config.yaml
n_layer: 8
d_model: 192
n_head: 3
n_kv_head: 1
head_dim: 64
d_mlp: 512
vocab_size: 2942
activation: "swiglu"
norm: "rmsnorm"
norm_place: "pre"
norm_eps: 1e-05
positions: "rope"
rope_base: 10000.0
rope_fraction: 1.0
qk_norm: true
attn_scale: 0.125
bias: "none"
tie_embeddings: false
parallel_block: false
extras: ["capped logits"]
init: "uniform"
init_std_qkv: 0.0462
init_std_o: 0.0
init_std_up: 0.0462
init_std_down: 0.0
optimizer: "adamw"
lr: 0.00305
beta1: 0.9
beta2: 0.95
weight_decay: 0.09
lr_head: 0.00516
grad_clip: 1.0
warmup_steps: 307
schedule: "wsd"
decay_fraction: 0.773
decay_shape: "linear"
final_lr_fraction: 0.0
batch_tokens: [32768, 65536]
seq_len: 128
doc_mask: true
train_tokens: 228500000
steps: 4865
dataset: "wikipedia_en"
MLP neurons of a small language model. Each row is named by its layer, matrix (down: output weights) and neuron, and shows model dimensions 0-191. Each number is 500 + 25 x the weight over its row's rms, rounded and kept within 0 to 999. Numbers have three digits each. A neuron's up and down rows have the sign that makes its largest values positive.
A block is one neuron, or neurons of one layer that tend to fire together. After each block is what it responds to, as a language model described it from the Wikipedia text at the highest values.

L2.down18:513504520487525499477489488444473537476522503508530517507499456486497522477507496459496499478518490506522445476556482495494528533520527485489537548481485486504504478475519498515495512478461478518494504516488457463469475538479493489521492501496487437507508505502490515457517511433492521468509462466471512499509544469533466485500502486500532528477502510500468500572509501451509544475503466492466533494500490530503488517479521489536490505487470510458528494497527485486523535465484538560511489489537527532525488485456448487502500499481531507514476540448515517539527483497506500531
L2.down24:528531494492470507481495520491453509478518523499519522531497476482503491479500481476490489470469510506497491494543544468505523512518463514445517489483513475518505483513531408518498501486488492453454509501482533504495473532459473543465470479466494480497529518521455499463499490488471512558498494499537465496494517505540488510510488485458497482531491496480506477514525480567462535501507485485510503485507503510526499491481509483510504461542533464493518486491482489542461498515500548510485499477511533526507501504501480485569460534530521498453505537465460503462494509507468556496
L2.down37:499500505527527495502535489533513502533524535481506490549493506504521483492482510517542537522494515531501532471514497552528535497506549536514456483497488511520517526527540533521464461508521560539475502496508491489443489497532502501467488500467478483484499482465489480541502472462511498472484488469437556466497518501497496479488515490496504522517505496494510517526555477502482490482527518482466514524532477520543492476499486532505528473458496503552515521485502508505480483500525487534502474526477552476512506506459522508516451519467453470481520563543487522506469533525479503506
L2.down47:460500533515549503485478507514519500486468507490507492505514498493488496510489558480566495468479486547529518502489509495532470481521494548519483474542514489525486492550494542487474541477477489528544475491530495475488451538510524467516470480467515499482490561485451499457513496576521527500487529535511506505509530510568473506488520523503516459536524532501483484503493531517520516484476517486535539474547516520519501514475472506457485505491469532471478526510515506477519478500505486561495485514517523496517521487507499489512454479513514460531509519518525512506478481520475476487
L2.down90:525464518507507495479523480490477491452494491477525529484489521551516484507507529461491497493462481494473552527485537476502527481528520506510475504487478512536464486498493515512488512512498509509457486541504505514494501523496532480513519468521513523450545519522467481493520525513445520487526525503524506474490518483451509530489453524495540510489530548520477488494518536519523475503532515522535484495521548482503486527499572480497507503469489504457491449525494508442494496527516545477504522474523536525464494488546504489520503523468529488513475576510518569494493485489510505527
L2.down100:500483459523463488500494505519536460490542517518487531488529496457505512503520515523519471452495485502525477522497516455495530527465503543493520473525465500528505459517491521539505525454494520495469514435466497487468482508485491504469491563518500558531528518561532518469515484500538490480477481481515507513499498471523490508462492493455496516528522516450526472510481525477524519514476530529507525486473517477558510519486478487507543510503508484532508517501502522480467528466542504526508493521493470533524489518470449482506487512542540524477499508478524515558492469511521495518
L2.down154:474527473522497496518503527510525481486529494544534494519448491515508480497524478497507483499492453541491504504533501501532484493492456507485500520467517458497514483482535502522477515455521528482462495458497534471496482488510471541491495451496508481473476486516492495528495494520443493492508487561572484494515491497533536452484508502504488517464523499485505490509459515481485481520472502531504492511487503491510476496481458442508503540480504441487476507484522446510453491522515474550480500504474523509504541489540474452521477451539562550513508512519497516499492513551492507481
L2.down217:513484515482527525515523522480511494484505510523494486512482467497474491494521537491515535509510498520512474491535503531458543488483509544542528540557498485509482493479493507497533515469474473478483526466517516476497519514512524528496512522492481504538550474491457530534539510490478500484489479513512450504539441481558497481538462515524524530494474539500531516564517531522494476476518507515497518486495521454531500487485492526420485499513506491496475459483504441495512473484511471563486482516503505476478475503501524458502501500496483507487522493461459513515528475540554505482
L2.down223:470528482549505501479512501454518510471513505484482473510508493503537478499468499474515468465527526504478468544532529514463549507421502503500536479516482487502497502474472521488483486499493500510542508503522476506448465522475501500510485525502486472531546483481469487512498470497463470470482533502494480482479553466548474514493495496537507510495488526526513519490514506481510511494514453535498542471516495474519457511524508531497513574513525480516462505454494449512512471511490503554507512499534540511489533515503484518527522541516540508534502461553515505478505490452478484485
L2.down390:451429453500480505489529503506507481500494509469493513489467485496510451516482501472492515483548497474553500462488477499504487501458476507525475539507539540484480493493510508495495498484523505497466480547525525489467504498486518507560503502502487502488537508481527495548474503541470485508533511530498524427524515474481454466500539504477496497504448443473507459496505494502501540527494487546490455522507470496470561500514512512503476515475521506557517476533506519474483534510497469532526470556521525482485496485494500532494501486519469514496482472523522504534510491462490480517
L2.down396:485500478509500492494529494493501477516490503472490515519485524553493460515457477461505532481525515521492493491501515481532491493485521537499515504500529495543464496545534533527493512501508485507480494545491475505442505515529538476515519490481447487524523525528451525496477533445502515468545495484463495477539490489571473532528548481501541498482482517515489497492485475552494536479495472474488516473482475474459489502496497492489507523507483505496522501494536471499482492517521462610487460518514524447501493508510515536527476487468511451492483497475519495495483478517517504523
L2.down398:514450497470508498492496470502524489502506499489501523513486510471529497521503481503518476502530487527503499444395496492529462525567469516462492490473511495505459489494508468541499464502479485470518514482492486484511489566449492476436501479520541458489538516490516484511476492540499521492545494522491505500544489510572514509478497527515543503489502521493486521526523514495454475473504450480475508486475505519481512511491504491455484507488479499494492505504505536537470544533498474506504490475454485494495518484519484486496496435478479475508512540487486478502512490528531458505
L2.down418:498473485509475480514528496492493507488500506486533506517478513489500474489483490498487518487462474473515512474516493464500514495514476515489543519473506513489471462481499515493473498483469509546528510484449514527482502535489441492541454489518524496515501541515551471510461492452486463491452494505462481489542481464391472483484501485484490492457481468485513482506517504481525491486477493532491486487465527509510499479515503493478487560494505534533478493476484463475515507484481466473493497449465499526446485448521490514521491474528494519560496499491520527523555517494510544522
L2.down466:521493533494492479542491492471497527468469531500487540455462528503532494500476504498556496482455524504464507485562489546521494464469479482487494522480505514485499462477519516493500562500492482528513471515501568544499492488553435514530533482519518487510459471489498532472497503491501461439501483495491522502501512479493500497496476491539516521502507469546518477505502481519516544478490516514498500514505491501524493517467513535492519459486486496502502507504493472484471468525480502512506424489520490486486462561540457490509503530496502475519477546516507512454471529477483523525
L2.down472:491511525501479477527487512516472526470508483501488558417468480492492542530458500485506486498537502515533508486498486520484531520490497494543487540486511521467511487472482502460519488516483464499469480496471516497516476450507464513441517488547477518521508443523508479520516491516525438472489499461557521491533504521461517498497444502493509479524481527529507525517497484532544456473503514542493471497532496492523484517513551464512512500490502514513477513507476493518474478487502508424465464447530514500496487511509465478513471486512477517476489483483500532525498477504526489514
L2.down493:502512498514497483527513505497517484499451436502505505535479505467477473495488485494508510493524500498471479474498492497515504477505491567512504452494492505519479478483478505531521483504539520498520507500482535473472505497475506492500497503487504512477503501487433469487521449490526490462458503547470520502512521461551463553512482477511494488483480481503525489473503476514505494495472506468467512512509518502471498470518535520470491474527517486522573489481498481498523548537497493590499435461519519518489526514537509503516536512464476525520459531540496517471452444489473504517
Description: Main verb endings. Suffix or end of the main verb right after a subject noun in descriptive Wikipedia prose, as in contains, includes, features, issued, held.

L4.down47:511531511475499469482508497480510484485466563466507502539520526502502473519485497505508501495516499460478511512478461485522466536552493515449532493491483491506525469509459576545502501500508490462511521519487543491513492536481547481492482523473534505493479524519459534485496518499478474494525472481472489483510538492512532531523492504535512491505511525468488517532490527471538484516482465483474540475520504483476508473482472454492480535475458434492460504498546494513510483567487530543557470509489498512523514507491487497491536486532542516509525502515508500500481452527521499477
L4.down223:486468515475533502527521532510480534523468510507519519517549484489515483497522507511469542507504509493501478485471501453493510500487480450529470513489543517458515513497495508511515515495531513497485490504500497502503500479489505532483497476436513496512463435509472537435501557467471533492487511498505465501531525460473516496519511557530515519505479479487525484532519484529525498508481494427432484508561522509477489480479477496478493473490476507487491486445459480473523502531511472463485475510508488545531488494570491515486541480486465510514456505483518477523490496495502483507
L4.down379:504484519508512521493508520529468492504524519479478507526439479502544500478499520500501463523503520522494503515535511515498478481521503516494481500507508467468482505503526493505508475503508461466486507480514495491468524470520574494433507499478474456484466494440499468510468519492508519510471520505516539529515492500494497547521466520495480504496487501521502497498546497510506475440510513457472541524480539480489492541478500502472493526510546446516472453501504540469519450519495504517517524540520550460514523525447519498535498493537492493507527482446521541481485487489490547551
L4.down451:472459513530494476502477505503462485517530472492519534515474530537519498501469498439491505517521535477508502460500522490517483480526495504471490506513506505498528474520511497543506487490541492513492488495487524497486526547481480484528470512474497499524528464543508514451485512511541530474448504507506510509522494511565486505503488517551543510515523563488489540492500478479479512502476503491529528517496551505488461517525478486507498521462499523522503504485496504517528491516500473613490502509522506476543527489493520475496529515463454497477493479488553464466507483501540538549
Description: Copula after subject. Fires on the main verb "is" or "was" right after a sentence's subject, especially in Wikipedia opening definitions like "X is a species of…", "It is the seventh book", "…was an Indian scientist".

L3.down361:496494494495471505496522457474462517481477506476479521477462530489470500471551501496504505532523520484477518562542470535459496572465514523540567446537498529522482507503503524494478455493475497500511515544502529499455482534446509497523478519513510530475518543551506495497484499521529479457503533486454450494513478517529470508480538482508484494475505488499543461474491503537471506509486486472516511507497514503496519477499507510487483523463519516523520491491493482467484493473488498531540515518452523483556510501481531483542522468488506488489484499492515534488523542514497519490
Description: Past-tense verb suffixes. Fires on the -ed ending that completes a split past-tense verb in narrative prose, such as sett-led, draf-ted, employ-ed, pill-aged. Weaker hits land on -ing, a comma after a date, and "of" or "including".

L2.down61:469461512503569489464478489483479494496458492485509490525485504469499512478474527509558514469537506468517468492465500543520546476502461525501490544514507497486482480511512461503463544477521490480533515581478512477475508525521539490489491469463482500464518518465463518474467535502511513492513481497509540530495491514473502521515534475554491485488500512515481482512501526492452482492438506518526493480496521504545498506519501510495496490514514546521489485557529543487515494519483499503478521524493499533513476478436524507512514498502482516464442502472533473464523503499470472508
L2.down87:529463497497515500517492515484507495519464510492521474516519492459558511517506483498494539497483462513534503509482507492516515515495453479502478552507535488537478507510502510492522506486513514471491548459514524479509499518475482478473567492459465460452488488475465516502494514496516515546494502508446509492501489506495464511474482526467478519508526541474530534479512514517486508470528482478490583505520524499487474449532446475533535459493509467500499491487509533526512505518517501536515517513480517443518492509485493488530523501540491491544516496520583535528539497518481498513
L2.down120:507526491482504505477482563540490484494536504527524536509474478502506540497501472508474521498488520452491472448513497526481495445480465464519465518495515498500497518530426488490492482500502501510500545480557484500472434479497496502500489514480506485498500504473506517499450516473490537468521460501519522474513504544504500551498441470468491467514521517520511482489452484521459495537484519509509477516468498504486527494537512472475490526476473524488566472480472485476539522522484485545475462506524529506511554470546491493518514510482505526506546501491479527492501502522505496481
L2.down142:520534520480487523537543550515537525489469460492497499555542542550528511534503496524506558457537497505506506476474469508526504542527527461501462483508497478488470525490457479509517499483534466466495516495485487516462540487481503529493493475505455471475448527492503505496477516481492450496459511517462514464502478509454514484492484493529480516483500510514503463553502502478488511491511503494521528500498515505452460510515484455502468511449496501510498494497518494495491526569483486488484499480486512563517472483489460490476499499449485507475478480526516505503447518525514493482
L2.down145:540528523489521508466525480466509449507476470489508510489472512526484491498520516460523546518528512510501484506480500479525517549517459497522509502520527542462502501449526533506487522511520499494504507448479523487505494454514489481572471509508490469501450503559476466508491497500480531506496493501489490498529502509483459520465511475457457524504495541550509479509538502518507496450513491476521465515506500497517446509479482512516476469506494503494471513455510570523498507519554488476475478501511481492465439462509506484530518499475461518454505502499516464518520524504527529527
L2.down147:521464529483481496490497508516511497508474490452492507520482547511524507477447516469486481507503478521493505506491469497526467517517503494518493518503480517498500505483545494512465504450477512475462453531473444517491536466511454467514483480512461503496536502481471546508467462476492453518511495489448496480542465478546520485499482481512521523501498527484474492493520499517474502463475509541507545505490509502466446530520501479564496522445516495501532488502536487518457535528479477526479485524495507449523513488551528532477526483484490551491489526470531480500487508537483502539
L2.down170:508472478546522496509468499509485525486496483500513515527498500478512484518464480547531508497509451529481541526498476511476509517491488508486509489518505525495553488550514498495463497532448530512546487510518548518515453479528470519483485498493518502527528472504525484480503442509455477508513444498466489493480516536517498506508441471480509488485500474491502555474486535477507462504490490502474523511509517511521499493525444500484520537534520472528519471478497548502513498506547510497528534490492524519502455499506456470506497498519529458473493531528463529489447555542472544515
L2.down302:516489469498523525454488511524556506530486473518485524506503498558474484522470488519477531485516504509506503502510532560539520507473465465499519536465493476460463540455533501496477498506460482491484440513557512531537512504530489475504510468526452471509488489517523507517518487474512496480507482515500504468538490526498512495517486464482498464537478504525492482490501504520507479480459522555536494536497481538478467484466493509518489513507500470491465500572541512506483449497465508485530532468457485519506520486519503555499517455515502529464483544523511492494476494513499505489
L2.down324:509472512529479492513511533533477531473486510531511507482492480504490502523502490505542481485492466482481483515496497465468511473465490453464485490494499544531501472506433462479487491468495516515519475489528531518507496494472479485521505473460463491498503503556451559486497470485505550525490520534517495516486482504401474490550479448530483490510500481530479497520489519505500512528463509506505490489502479488493473500500458469500581483496503542515495518501509462456497497461482504458489538502466478490516510513496489495544508518486501502500474474459532513529525506531449500528
L2.down329:523519508491455506490498484496473516538472518486482475506493502472492461488522480543491496539507487493499499469508488483502526559544501475450515485510484514505498527488496496513512515470502490500530457461471506507515476490512507501446526497488526477457493523533535498527512501527501482534473521481528459510501487512565531498469497476465499490436523511512462486536479448506504469503519527540505541466489516469507482510473538445526524498484465512525502473532539480499526514546491522528490510478508498511483497485458455488504511535479510477503479529497518541527409508526511530527
L2.down367:484460545479443494475505491518467520504511560448477518493479435521522525546505457502519487510459508500502484474527462499511507498505486522494501461435551512475489496520488514527469509489457465505528497500504505542500496531503478519518520472487507546482498506506461511470485483484482468496519514506507527515488481502474463501517505481513539461476472468473445493498505527464501492558516507437492509490477506508481521482473500505528485521532497496512540505517547467488492482474510479518527493472469502500495514479484525488539498467498467509500503500530498534512434494435528519532
L2.down443:482572495518503528529525524477490490482510489506516480538505479497508514480483542472505518493441482499509510453472460494512514504566482449541480515512450523476467444511467546504487456509486473446485485534515509485497483485518479504494465546485551494485484503480535506526480493488499504516516490519483494510513480512538481489473510507455514512542540474548456454471535453488520522511532514538503523518478445497519551512511523503520521522535520496485506528485506475520499529501472504531488496500496495500481504525509483502443499505504492453487509524524474506477473482531470493505
L2.down444:471431486470500543527477510519488467491517510490501513481491515520461480523533504531445500476484492474530524499457500587502471513545516529499521518490530497519442469484544482487512530527497477550462512501507497472493531476563454482478522517524535492473519454503530504511495466482480496506520502490516508478479524506499506543531504513498529496466539487534512459472502476525500462488508515515503557481525479526500502506518510481489548527516498475519531474495518502514488525523486488493493501470478492457495533508496493512497484518533484528499455542540501495512461523481533470524
L2.down450:493490526530486522526541443526531491491492457460517496511490503512545517510450485511500519515499515470519462472471524490525505520471474512477505507497491497516452483509509510509539522537474502508482492466472510529489539513505503513474498534520548497466516507496483515554514477477486471447458516522478496521484494496468514429494506518448507508495498508490477452507477522508527491546501485540537563512490457506431460481496509497521529487494501507488512506484500558502538492541517553523500466461529526519511497507531539481465484470471506501534508480506530517511470506498478502520
L2.down451:516481486540519483504422491524502487528518461485498526489493496546497463477480485553493547504525453477456458490523477500516485548564507497469498488496508535490516532455497506458481507489484469517506464508468533500524487486510534524488503487524529490468494498551527515505505486525456504483490502515465538498536481490530520513513415505473505477475504519490484489475513503469474503447530472497525479453517496495495539492495525487514492529495484486489475543463475486510498507484509531484494520499502503509518529462462456492522508497507484508498449523512496463518447507532544507498
L2.down506:488567480471545512503521499464500486506426487511528459467474541476462470526511468502479486480492485480494510458455469493490499499507507494525466505545501495535467511485500530555484532507485504468517498525517515517531549477524502471506502501537497530499505502520489504542466481508484430510484516515447452523466482520537521476514496516511541502508516484466498517487482473497532514457507528474508540486506480503539446484523525495525547472485520500508547488488517491507468458513471466525479533531510519509485490497499509500509504496506452540498484523485529502490469456492513511526
Description: Mid-word subword fragments. Middle word-piece tokens inside a split word, especially proper names, such as Kansas (ans), Holbein/Stockholm (ol), Catholic (ath), scholarship (ch).

L4.down9:498474518489478501504478557510524460520515480427496495527478466438507530470523478477517500539471480510490478491489477488539505505504515519536534485539460477533508495502467489504500484487515508486484523468501529484493496514494487568474482523543521498494500540539485513500521504526484541512527467520527454495435479480524510473480493513478502523505548514534477499515464533499527547527512512534459478487483461524518514492511473502556525531487496523497476484496487517489471506483481463495487484513522506503532477511493495484547508541492453477523483506497525506464451535503531493556
L4.down144:489490514530462529490461532499484519512541463541498491485508499473546519454510469504491510477497499490500488503467479476483491510535472515505489511540531475475524526517489437512491463498511483458502512469548498497506508474452505505532556496487489500495517478489528502528526519504483526544487508507483476512528493465523476501513502534478507500502486509503527512521477492497518579511538481510549506524467521461449544483518481405466468481493558479529516493479544509462501452498504512503546503519491475532487486504496520520513513519481487495489504500517551518531485476503506469481
L4.down177:572513504511489473538493508491418510477493478489474528515467481508505527490470525488517531470522467487515510503503471512495534484513502492506522533515545483513465485509513486536513483518495520472497515461478514476478521481447491476529565506486508451510541508518488472479502500545498505466495459508536518496505488494513521491529452497477461487491472510499509484488498486532434478478456471517504506520554505474507505486506485471485509476488542495486497468470464484526483482531532473495495536547495544561517484497498496479502504510509538440499468518461511476534481544513506499505
L4.down258:482456484485546440540482499516481455499478501497484491517550545477524544486480502493525535545495485502542494456487486504489485476458530506514517501493479535519490526479482522523493514523485504522506508520468507496546553474479531554514511477472485501509499493491492483512504512533487490489545505553498498451496457515534500508497515501481529507504535458457518497503470465548473438501548499509431509487480492459504506480505502515502512459515489527546464506505493503513480540481517510514517501514533523464524493488511554524490538506488500471492514495541519468537512480520515504531
Description: Past-tense verb endings. Past-tense or participle verb tokens, often the "-ed" suffix, right after a named subject, e.g. described, praised, said, suggested, captured.

L3.down357:494532502523482540459496497493537511499467477465535494533498517496472512507485504548505485514482504520457487472548515482488500489503476490522468504510535512523525480484493502501495483507491482486491507486468509487509511462514509526500511498487512504468502490487458466463470497503493466526499479528522486463472465528450550460506469508485535505525511513479468521480481488514499500531458483558509501493563480518513506504486496480503521505549476465485549445538509491511496511572524506482501467474518552544522507485539510473470542463477506451456532522511548513556500490529503525482
Description: Word-start fragment tokens. Short first pieces of words split into several tokens, mostly "ph", "me", "e", "arch", as in Asphalt, meaning, physicians, Architecture; also the "/" in coordinates.

L2.down55:452465498560506478463496531492501506516495497545533465504508492519539510499523490511514529483492535525516518469510499531491460486531527483514547503517484546464503485514504515483516526510520491464500516497515515535484534485541525455509510476477449474517492546504512491492493514458478488551492509491492495474488510538484530470521478510506468485532477489500513473482490568440503482486502508496484467512494467506461551470475496526500490513466467481496539529499478500521508478525517519476538550528482523523468494536491520524517511535471512483486543428519523503533505511478495552527
L2.down114:469459547466475517501485490507483527500497568497484522481477462515465538478510529513513492527518510513492489492495488488544480465513526509503510518526486527534507479502482525488505539481522516505487524474446479532505498460480518470502509463491531460502520474489539525519482522525445456488516481536468501518481499518579543508491499473473533498550497528472533524508487533447483513459504532471476537491529519474523459471506501523503525495493488492482446501452506458492484530497495507522467501480501497508520463466446494513512490520496508472514476517466496464470472478491511479517
L2.down118:494529475533468498498513474516497511535501507483573495466540514506473472510475492516521522500521486525489512540487543491498462536503505492473564534505457456495501492478525509486505525572498538498513495518496529507529543511497523453464496531533507505483517538525533473527483534472514502488503473504518479480547524509483495509474524501503496510501503565488531525511476493509469468498474508524514494499484490496515467484505434456482478505513525453523488540436496483567522494534502512525490563495507485512477490480538527488482508468498503483521509514461511500482496465470504493509
L2.down166:532438517467459498510523555506493499512462490496460538517528509469483523482524480501452473488507486482504514512515504544482537518513519514521509532494457519489549489506489470494533512495469524538504519470520556518503521488530527541535516509473507514484505490514512477532514499508517529570503523558486447460542489480495485498482464482505521472476514497499563505493497495511512475461462492493499506516474461521478536480496510478494487531505500496513502476560453507514511461452518500506477483480521506528532484532528542541486511529529495522480474499486530515460489505492509474530
L2.down180:482466526524455507513484512504471506493528425516496509522475488500510495483464455478532500510471521497493526501530542517515522454494474495546525555514500519453521514495512487487511507497498464459469515491478498518497526514517522513529480509464518477455490514499539534470527455459480506541488507501498495518516531497450497486455450477528491505495513520495509491478520522505531508520502476523563495507493493485462520445484563495502497504504503499464519495511491496534513540501498490458486521455492500463490476522516529477526427506471481514490501451499505516528509444519490542511
L2.down187:519526529498508535518526493503493528477524492523475478470508541486448543514541497517459528466543510475515492508498493507516493516499498516507538502486475507476492461499524461461497519496460450483491479481501508485508507469513516468491512502474516495475502496487511498510457492511546473498456514520498503498495506501478455461508551491531515470483481531533518504462490493507472488508482500439490531498523513518477517486511471514502466494454451572509497452491533488487456509445494531560466534501495457519493478551505543493499487507532484502460493502495492519515581504508539507497
L2.down196:480469514496472539515497565528446507465500526465482498516492515498512530468487495501539553539512502484483463518500528509497513499497529483538509547489516516493523486538495485468520505503523501517493495493510488463518526497479504520464485508522555516521468467503488502515504476479407477493472501484542522493546496465526528534455460493465549484513475501515519469498515458470501486472553462467512568479516490477491489503509491462497540478510519523509496484505497529502478493514518544514487468482493519511475542515492489487457538513496481500494525459477512510493488500450500468484
L2.down234:493543490533462479481500484508547524534500469520505493476493514511516458486559516444503473503522476457504511522514533514498500480487505501516481519450529439480477481500484541531513491533515537485519501513474472464459486508538477478519492492476515515565447524516500510540465484511491480501465512453521499537493475529558527477501479480484494489451484454456495516480492483511481439482506519509497480470485485504508477538496509547504518502496495520512462497544484476490514485506519496524501491503529496486457484450493495534536491511532514479487482490483482474522463518490462523541
L2.down237:495509476497521501479460479489513472531543486518509499531507498523509509463506488494496466507493481489493504506519509502505510527492466523471487522509484436490454511480479502511484514496519510495498498477503514479502468514481478477536516454508464525483489458460522516516506466474477557496472501512556529484496480473543515509445473495437486464524522509515472510484525495490502552481481504466494561512532511517506550478484404509501495530493519471518526477517436542500502523518504474524499505535461513505520541525523501476509521477522510503488501466514523480494549461548481501526
L2.down265:557505442528485488495527462540520489443506510544495521488521462516524512569501495483525482499480500511559519507490526510468535495540529552502482497490496501491514476510493508510485512499496499505543508507501478519494520467538483508532527479492478458498502465510518517512501510511469464518531522483554476490494453514487539481516556474525470472524479460529523479514473499469492511526497496536508458483497472530441476531473530518517488498541506494481475471485532502480456472514502533452522512505509532516494510489474530521503467517522463492505496505465484506463498510555495527535
L2.down271:505559506498470530486488507487460501503489517460509510523543528475472492518548486505517494515487533465494530461469532493509530461488496473499552496467513543528508503502491521486492484495518513494477499513464565485513432482495472503503539455479482512440501491546515502457478482491465524520485521465540513496510520531526487499477465468492462480474456486513508537518466485501477518496473524511477429495457467514481488503501501528500489549525514482505502490456520481493510544494475500509524499492514504497496471512525476505479532434491489524479518522497489472491471492496487519565
L2.down278:528505524476482492461509522504516518512471497456457432475510481536515489506489470511516520514493492523467489506490514479496529473522522477540523499489491523517502478477498495516488532550476524488471497439456496485503488482513533517506484474421515517498455473497570519549532501512458517488491527507517519481502487523525453482466494522502512489497515525545469499487503519477545515544445486534508491493513497517434463502535442517518488498516567520506525501519480506487481493498485513484516490509499500476480481511468490505527527464477496490494511468495522509543483507446525474504
L2.down294:521482495494533491491500533523517515492491477515498524503516485452502499490486504549469518515474452487517541513497523478557487447477479478430486506470482499470531508539537455487511480499481460511507460491505496480490499502479474527525542510543503473508512530508503521528480507490524501455492526475498492512520505501464472502563469517468476508542496463452514510514514488561525493524477511486488502523503522494483538500510480492513480512498442548544553520487476532516508483531454516516488484498530499521491516552546492493482480491509502498490447500542476504495492529513511474444
L2.down323:525472550516509495539487516507508512465506510567498507544473490505429517490528489509498454532490501520484498495452507493543507457561529465453466530531528491470506461486508525471479508523489459491465489565472499524506533509527491493449498503462530544504488519529516500523505510533505444481501524519479510532525524531480497531492521479515561474486505517500510525501495503485495480479494513491516495489518518515504481557521499487481507472532515455529535501533502485503498496492461545493504529489504463524466502500475494515492485501538517511517506453517485489527487454525517486527
L2.down391:489505490527454469451508493510505539530474505490492519525513523494560479562464511495515521506519513537499514494502532493498484465523491508474491538526479523514450491496487501499474495495518514528468508475512459499548528488536524483538496486506468515504531560527507539493448522481514481513490505454462530522491493494520492522462504486514474485548516475496521495499467540516477496488497544493483459519521493525465530477496500477473528492493512519520538513500518508493494472504525522447461507454508528496510481502464473500525514483470453465530508508450554515509446457524474537518
L2.down497:485466477501513455474554468499532519506521468476499505498497527504476509503480510504529485487477499499483477498522505469515493474506465520492499530469486483484525473532500456496501480501534499517553487531463514506460469534500499530546484460483481513475493489459477503486473535495509533496534501503501493482461491512471527464485534515521469465522513509484433536498487518527469575533528494498518473505437464505486490483528496463489492467510477491480524530510507483473497492465503514549486524512498515520483529503484508470548514538546502544514537458535501484497534508541494435522
Description: Article-opening definition verb. The verb is right after an article's subject and its parenthetical (born 1959) is an American…, plus = opening a new article title.

L3.down345:449533522548509521477478512495518520504490516520514510480514524502494484530522505531530509519497475528506481464495530516495496522498481480504505460469483513457561499489502474538498506515448503545481524494505514528490451472511462477474537496534457516477499503452511463504485519487497455484494493532483501521487497479577536559489517468496498484492515469452459468429503544495450478487523489505516513519500526531483484513472462498480498481514522545492510475535548460511484477515497482566493502509468475505480522505499485518484523520536490477517482526474505505521516508514470493518
Description: Biography and sentence openers. "Born" in infobox lists, "was/were/had" right after a subject (Li was born, he was appointed), and sentence-initial "The"; also mid-name word pieces.